config = dict(
    n_head=6,
    head_dim=32,
    d_mlp=1024,
    norm='layernorm',
    qk_norm=False,
    tie_embeddings=True,
    parallel_block=False,
    beta1=0.93,
    lr_head=0.00751,
    final_lr_fraction=0.02,
    batch_tokens=[32768, 65536, 131072],
)
MLP neurons of a small language model. Each row is named by its layer, matrix (up: input weights) and neuron, and shows model dimensions 32-127. Each number is 200 + 30 x the weight over its row's rms, rounded and kept within 0 to 999.
After each neuron's rows, "fires after" lists the tokens most often just before its 100 highest values on Wikipedia text that the model never trained on.

L3.up715,210,220,247,206,218,171,202,154,256,197,201,258,203,171,165,235,211,166,173,188,141,205,139,261,190,229,253,198,193,207,154,254,205,268,228,175,203,174,237,172,225,164,121,189,242,230,196,234,224,191,253,201,216,138,187,189,184,180,199,241,201,168,188,170,222,167,246,244,217,157,182,185,201,159,198,163,208,174,242,234,211,177,265,226,194,187,167,231,194,170,185,253,182,155,249,172
fires after: "| ", "the ", "May ", "August ", "("

L6.up580,251,200,248,193,193,203,222,198,171,189,204,244,154,159,137,203,202,198,198,165,227,184,215,175,148,190,208,190,201,223,178,225,153,204,171,137,204,198,257,181,224,222,136,176,182,215,163,181,189,237,230,258,170,239,200,215,130,208,207,159,151,172,236,208,183,246,177,184,207,220,136,145,230,159,200,211,253,233,241,199,167,265,211,230,210,135,165,226,199,198,198,216,208,158,198,199
fires after: "| ", "4 ", "(", "2"

L3.up445,165,235,175,180,194,181,239,182,179,168,238,270,224,167,187,224,208,160,196,203,140,213,227,207,154,217,237,148,215,203,206,167,206,226,194,194,188,245,237,151,228,244,145,214,304,203,230,175,196,189,152,242,186,182,186,235,168,190,195,208,259,164,244,217,206,171,216,220,156,166,184,163,163,205,192,169,214,203,159,226,197,226,199,228,258,217,175,187,201,184,216,228,205,178,208,176
fires after: "| ", "(", "y", "born ", "the ", "th "

L4.up444,198,157,161,121,223,195,182,187,233,208,207,216,243,180,245,198,210,245,137,195,191,181,228,238,183,216,231,173,239,113,130,197,235,278,199,204,245,176,229,212,201,235,208,222,232,225,230,219,184,164,172,224,268,241,211,196,204,219,154,159,174,207,179,210,219,225,234,220,225,209,176,169,164,163,217,224,199,187,194,156,192,174,237,224,214,196,240,262,225,203,194,244,226,126,193,176
fires after: "| ", "4", "L", "5", "; ", "("

L5.up847,269,232,182,194,231,183,179,197,181,188,162,171,220,142,231,217,201,237,239,187,177,219,152,184,201,195,221,227,224,165,197,207,196,211,185,154,173,171,280,210,233,205,148,179,182,235,197,181,205,216,255,206,159,222,217,200,201,180,225,158,158,192,246,235,181,198,195,205,210,227,202,208,155,191,255,218,216,185,197,229,190,211,203,207,164,201,138,223,172,216,166,153,218,171,182,221
fires after: "| ", "(", "2"

L7.up447,199,267,219,243,202,206,209,196,160,182,215,186,194,190,228,230,183,163,186,146,176,223,198,187,121,206,243,242,178,216,244,137,216,124,146,185,250,232,204,146,201,163,221,223,212,165,218,180,163,215,208,188,208,234,176,182,168,181,219,211,206,174,139,223,230,245,249,246,174,190,250,245,187,206,210,246,226,213,203,201,192,222,173,260,195,188,224,227,232,195,246,218,192,175,190,244
fires after: "M", "C", "H", "Ch"

L7.up643,157,196,185,188,233,163,182,181,166,223,202,226,142,195,212,223,254,140,187,215,249,157,196,195,176,206,162,193,211,177,213,210,208,194,203,199,226,215,221,247,206,188,229,184,233,219,229,238,191,199,226,156,250,163,207,222,157,182,217,171,231,178,219,224,205,170,224,198,210,191,171,208,219,188,183,167,173,178,265,187,160,170,196,203,255,230,233,223,244,168,209,200,254,196,196,199
fires after: ".", "|", "=="

L3.up626,203,184,217,128,174,205,189,207,170,247,207,245,176,258,186,213,166,169,206,219,122,247,199,209,164,173,195,207,168,170,223,211,201,231,229,188,255,217,207,211,186,219,197,194,170,212,188,201,189,199,229,169,163,196,190,165,219,250,222,196,227,167,218,235,208,211,165,180,201,156,203,214,210,182,243,238,146,206,225,259,151,224,145,226,151,205,245,238,226,206,206,140,179,223,238,215
fires after: "|", "| "

L9.up335,225,233,259,236,218,208,224,172,173,227,213,214,231,197,180,201,233,176,187,193,224,245,202,158,197,221,201,147,260,176,187,231,212,217,232,214,192,200,236,176,212,157,207,203,223,191,274,209,124,200,187,158,237,164,232,215,229,128,195,176,235,240,247,219,227,179,165,199,180,172,196,242,192,189,179,213,173,237,233,160,202,165,219,166,205,208,166,210,228,198,229,153,242,184,227,183
fires after: "."

L6.up695,222,173,217,229,245,164,172,172,220,159,220,174,164,165,233,194,225,220,175,190,240,230,212,208,144,233,169,229,185,181,185,173,221,138,198,179,227,191,142,246,203,192,213,240,175,218,252,190,143,209,190,205,218,241,243,178,135,233,153,202,192,202,144,216,204,267,240,223,174,173,265,246,164,251,203,197,189,192,213,242,204,237,214,218,226,233,195,228,201,223,202,240,241,127,214,187
fires after: "B", "St", "L"

L3.up389,168,210,202,204,203,193,195,201,176,182,230,218,196,144,197,152,192,203,192,185,222,171,225,206,231,177,170,244,184,213,225,150,222,206,203,246,230,154,210,215,212,216,187,208,184,152,226,205,187,177,165,167,267,229,178,148,176,219,167,165,166,142,273,221,185,205,265,219,223,203,173,200,148,204,216,195,244,180,167,243,172,198,213,197,142,214,202,202,242,208,200,195,218,159,255,222
fires after: "| ", "of ", "in ", ". ", ": ", ", "

L5.up664,142,180,202,238,226,192,157,167,199,178,261,239,148,228,206,170,141,173,176,192,259,185,243,174,205,200,199,206,164,242,226,221,202,196,200,183,241,168,207,220,240,166,190,201,221,208,233,221,199,202,173,204,188,234,202,174,269,234,212,234,239,189,208,252,145,220,218,205,236,225,217,227,200,182,212,198,170,193,182,219,198,175,200,229,230,212,247,241,221,215,207,219,218,189,200,236
fires after: "— ", "| ", "+", "Wh", ") ", "0 "

L5.up804,178,160,200,177,259,185,156,239,154,182,145,206,166,202,134,205,223,203,239,201,206,204,241,190,198,202,219,186,229,206,225,160,240,106,140,170,247,183,179,188,187,181,221,207,168,205,235,198,189,212,178,183,171,148,255,188,160,229,269,196,223,194,134,172,216,227,180,202,220,218,218,196,205,172,195,167,184,168,187,239,257,214,232,243,250,201,188,183,199,244,233,174,191,216,151,192
fires after: "C", "B", "h", "M", "c"

L7.up555,211,192,214,205,163,245,221,196,160,245,197,240,139,157,199,206,208,259,198,190,174,221,175,190,222,199,179,179,186,172,197,204,235,136,197,225,236,176,252,152,182,204,240,176,201,240,211,159,206,153,167,182,207,204,184,168,217,228,203,189,215,204,194,176,188,244,220,161,201,189,190,257,215,252,185,210,169,245,213,212,156,235,142,236,184,206,188,245,199,154,234,199,219,151,240,208
fires after: "; ", "C", "0 ", "| ", "0", "c"

L7.up250,166,194,214,227,210,263,245,184,220,249,204,217,208,216,218,192,240,148,222,227,208,213,189,223,145,152,217,233,241,167,177,180,207,162,241,177,165,187,157,192,191,168,162,216,195,198,227,211,159,153,229,185,197,184,255,185,182,228,184,217,198,211,228,186,225,222,175,248,209,187,236,225,145,212,195,196,185,164,203,189,227,221,203,159,229,149,163,233,232,181,252,210,211,179,260,160
fires after: "L", "l", "-", ".", "m", "Cl"

L9.up149,244,171,230,165,190,163,198,198,184,201,211,202,230,144,145,172,213,198,216,201,159,173,162,184,170,201,257,216,160,236,175,252,224,264,180,227,225,255,152,215,245,218,213,114,205,174,235,180,205,246,246,252,168,213,227,202,130,269,228,159,210,242,154,164,223,244,259,203,202,233,213,207,251,176,202,197,234,205,226,193,237,213,215,224,195,134,141,163,177,174,274,224,233,198,244,207
fires after: ", ", "(", "; ", "| ", "″", "B"

L2.up399,221,217,229,224,199,156,161,158,187,224,201,190,181,220,236,236,241,207,199,198,211,219,180,235,154,196,204,202,180,193,187,154,154,241,234,194,253,200,225,292,230,254,194,175,141,148,185,187,200,213,171,161,247,173,181,221,232,238,256,201,243,192,223,225,231,184,190,203,130,232,170,124,215,162,217,239,144,190,208,193,200,183,196,234,156,271,201,268,242,137,237,189,195,240,228,191
fires after: ".", "|", "==="

L5.up99,191,213,180,226,226,148,220,156,244,192,218,182,228,201,227,232,197,214,262,181,202,159,229,211,196,246,135,210,229,192,220,243,192,222,207,215,208,194,209,231,193,195,196,209,189,195,190,201,218,175,202,181,202,249,174,202,201,267,205,230,236,232,177,195,177,183,167,144,190,175,191,156,182,188,249,242,170,167,191,170,182,194,218,199,163,217,175,282,223,136,185,177,238,246,190,236
fires after: " ", "– ", "— ", "1 ", "0 ", ") "

L9.up935,235,189,229,186,207,160,175,274,165,218,228,235,179,243,169,149,232,208,177,158,188,233,177,179,204,163,180,192,196,255,224,232,185,196,144,260,181,221,255,237,159,192,227,191,215,244,212,203,183,202,210,224,200,222,204,175,230,144,191,135,242,202,252,213,217,217,243,205,138,225,176,258,191,188,228,214,210,203,211,218,238,202,195,174,201,215,197,222,186,166,212,157,209,166,239,194
fires after: ".", ".\""

L9.up801,209,215,218,214,203,157,185,208,183,172,202,197,207,196,204,168,256,229,197,202,173,229,198,178,197,234,169,167,230,186,210,193,216,210,179,203,153,194,213,188,215,177,170,171,196,186,279,222,190,171,198,152,209,145,177,279,218,176,272,191,205,162,177,189,236,194,256,242,163,169,117,207,197,229,161,151,150,236,187,210,199,170,205,231,222,270,184,224,212,237,224,208,206,188,221,166
fires after: ".", "|", ":", ".\""

L6.up188,200,230,217,216,193,236,217,180,260,144,246,207,183,196,206,178,211,212,175,170,194,235,215,151,200,237,238,179,137,215,188,227,176,165,190,172,222,199,137,266,215,192,183,223,168,197,203,209,182,182,193,163,245,228,193,165,161,182,183,216,228,186,207,228,197,209,183,207,224,220,251,226,182,198,216,160,153,209,187,257,204,193,256,268,219,169,193,201,147,223,218,185,248,200,219,173
fires after: "D", "B", "L"

L7.up281,174,216,182,156,207,235,203,112,158,236,221,253,226,223,251,217,183,226,180,164,212,246,191,205,184,180,191,209,189,169,190,215,190,194,188,125,260,191,192,241,197,204,157,184,193,193,249,227,262,226,126,213,157,244,224,199,192,202,172,227,183,219,200,203,222,202,187,190,242,238,201,218,213,163,229,198,182,219,216,251,183,210,272,220,171,250,198,183,176,203,176,245,222,211,132,207
fires after: "| ", "0 ", " ", ".", "1 ", "— "

L3.up837,219,135,158,212,207,215,187,167,166,207,253,209,217,173,221,172,216,190,215,181,200,215,156,195,210,204,196,163,175,191,156,147,200,163,240,204,225,138,276,193,195,200,199,152,230,175,184,149,158,186,189,196,159,209,203,126,194,171,179,159,219,203,236,190,246,172,224,176,195,211,173,234,149,167,244,204,192,205,223,199,213,168,216,228,196,155,164,222,224,238,244,164,209,171,190,217
fires after: "| ", "."

L4.up345,187,175,214,203,211,162,214,190,240,184,190,198,181,178,150,194,189,198,232,278,180,177,215,215,273,214,245,195,173,172,216,208,195,185,207,228,200,223,236,235,191,246,205,190,156,189,219,266,176,154,211,220,193,193,222,139,185,192,210,153,218,155,235,226,226,190,230,225,230,267,222,240,200,209,190,188,250,231,252,217,220,208,175,197,156,190,189,277,170,227,180,162,198,198,211,176
fires after: "–", "| ", "; ", "—; "

L6.up694,184,169,176,281,209,186,232,226,242,233,161,183,225,194,211,243,171,246,208,191,245,198,178,206,222,160,169,199,214,217,212,166,198,174,232,156,168,158,220,264,230,205,207,204,186,179,182,211,190,239,167,159,193,168,204,180,203,196,165,219,236,222,180,217,237,200,172,238,254,183,252,147,219,190,248,218,155,226,188,184,214,140,249,155,241,191,212,150,236,182,187,217,225,234,218,133
fires after: "g", "G", "w", "b", "-"

L5.up772,261,171,159,235,193,203,159,201,183,198,238,194,184,167,177,223,211,220,165,230,239,205,190,222,194,221,251,178,199,213,201,193,184,210,170,171,250,192,244,237,227,222,186,157,172,156,267,163,200,238,223,245,153,232,233,188,213,228,204,157,245,231,209,196,201,263,214,207,204,266,159,145,156,193,206,206,206,209,217,196,211,165,221,164,187,190,156,207,239,249,245,181,207,190,155,250
fires after: "the ", "| ", "m "

L5.up1022,149,262,231,239,183,186,241,199,166,181,194,214,262,218,149,220,208,203,191,201,182,256,217,228,208,170,218,138,205,147,199,250,195,172,196,198,244,207,210,212,227,244,173,230,253,222,214,181,201,169,194,256,221,99,221,252,208,182,278,159,194,225,155,205,216,195,244,200,202,138,189,175,180,237,242,200,170,189,259,222,184,200,193,237,210,180,154,151,148,215,234,246,175,189,177,207
fires after: "=", "co", "f", "c", "the "

L5.up9,212,118,216,178,219,197,184,130,170,203,255,155,226,130,162,177,171,184,196,159,171,218,207,184,211,237,157,239,193,199,251,203,229,170,258,177,246,235,217,198,191,198,212,203,218,174,247,155,229,185,212,238,167,215,219,183,206,194,209,151,202,130,244,205,233,208,203,212,191,265,188,188,179,197,198,161,241,228,177,230,188,224,231,183,175,204,225,198,207,217,185,179,245,194,208,263
fires after: "| ", "1", "3", "0", "2", "of "